{
  "n_kv_head": 5,
  "activation": "gelu",
  "norm_place": "post",
  "optimizer": "muon_variant",
  "lr_mult_o": 4.0,
  "seq_len": 384
}
MLP neurons of a small language model. Each row is named by its layer, matrix (down: output weights) and neuron, and shows model dimensions 149-297. Each number is 500 + 50 x the weight over its row's rms, rounded and kept within 0 to 999. Numbers have three digits each.
After each neuron's rows is what it responds to, as a language model described it from the Wikipedia text at the highest values.

L11.down93:553391438512458558474500548530480546432576568455581476454591557620517462476504502528452562433466483376514415512500516494569531531538401423622554555590442557432499471512511573487444481491533398521468511538484488620493481473481477527537544402555508447489492616561471466423507569503495484440450515506490572467542486409537414553529530375598529527436617441490528446480489476426551480542485512560441577495538489500519497492459516477452538509404475487424
Closing "==" of wiki section headings (Personal life ==), "of"/"for" before time spans (years of peacetime, for 50 years), and infobox closing ")".

L11.down681:509498524452400501463516534545528491424417512459547500511508470561441552493497510430375483441404550438500467409541515436449508567430490413509563471561467464478506468518437529504483515389456470466481446516476567461568576510461391557466450526406561478442492486533571368464499534434544507494458539456417547489509541449436589409532508486487487519538528569546544472470578533489481467426566520562467458532464513484428448556585492577497568521548453445490
Opening pieces of words split into several tokens, such as a(fraid), e(ager), under(stand), res(ents), plus the article "an" before a noun.

L7.down1040:530445573504568396484544529446519504537518448514519537491461527462425580530499571578448493575449522415426534466494528472500518419478500533551503590560427551503526583562503421591401462498453617531522507497421482432501440505491530441543498559547479515529431537432477420471567501460545479547446464458497529450604496499576507499526435451516511573516478429445450484525486525430548430454549447435498546538477468462530457500528501462404538499509502467469
Short pieces spelling "an" or "th": the article an (an average, an EP), -an endings (Maxentian, Boylan), th in though, thin, Method, 14th.

L6.down632:583453519490460426493443535531434379501514466490428516561578519448509504513470576564501557550486488385452469510512574419474499514514558542491540555536396388546553506543484514620520599419483441506461437479510421490590492456544500443462488523536537551495486474491565413395466464579555532551554549582498514461460520468557494520544529555381500509443475521519405501631610505438462453465421660525522496383466546430484414475491504456516528495619507547494
Cardinal number words and quantifiers placed before a counted noun or "of", such as two children, one of, several places, an; sometimes matching word pieces like "one" in Zone or "an" in veteran.

L7.down1397:667543505460421432502602519508419508540514472441423498491517461349458508488513561445490495485508530460495367485610500442516533516516543458509423472504410551437568389568502519493528500504512498545545493488499536509501506460460504499417466623493441510534480576449434549550480494463527544557495409525503419543548601504480521540499480512465563475436489558530516473466531441490507496562494555470440534608541531559458565512509540516504416507481447483549
Fires on the == or === marks that open or close section headings (==Retirement==, ==Plot==), plus scattered word pieces like sh in shell or shield.

L6.down1022:491491412546532553547474529511509509464462463494499504463560483433499494535568462533374487540464398466518514520546566534430505453526515571548523528413520496475397478470412443472501532482539488553426457453475570471547521587477447498497500441468537507501500552460454603480544488480539541492510443494564518466537457421575483496549466461465457523486486514518549484472530470551527419583502588543406481413483439579467504542567529505544478490494587551520
The == or === markers that open or close Wikipedia section headings (==Career==, ==Personal life==), plus weaker hits on nationality adjectives like Indian, American.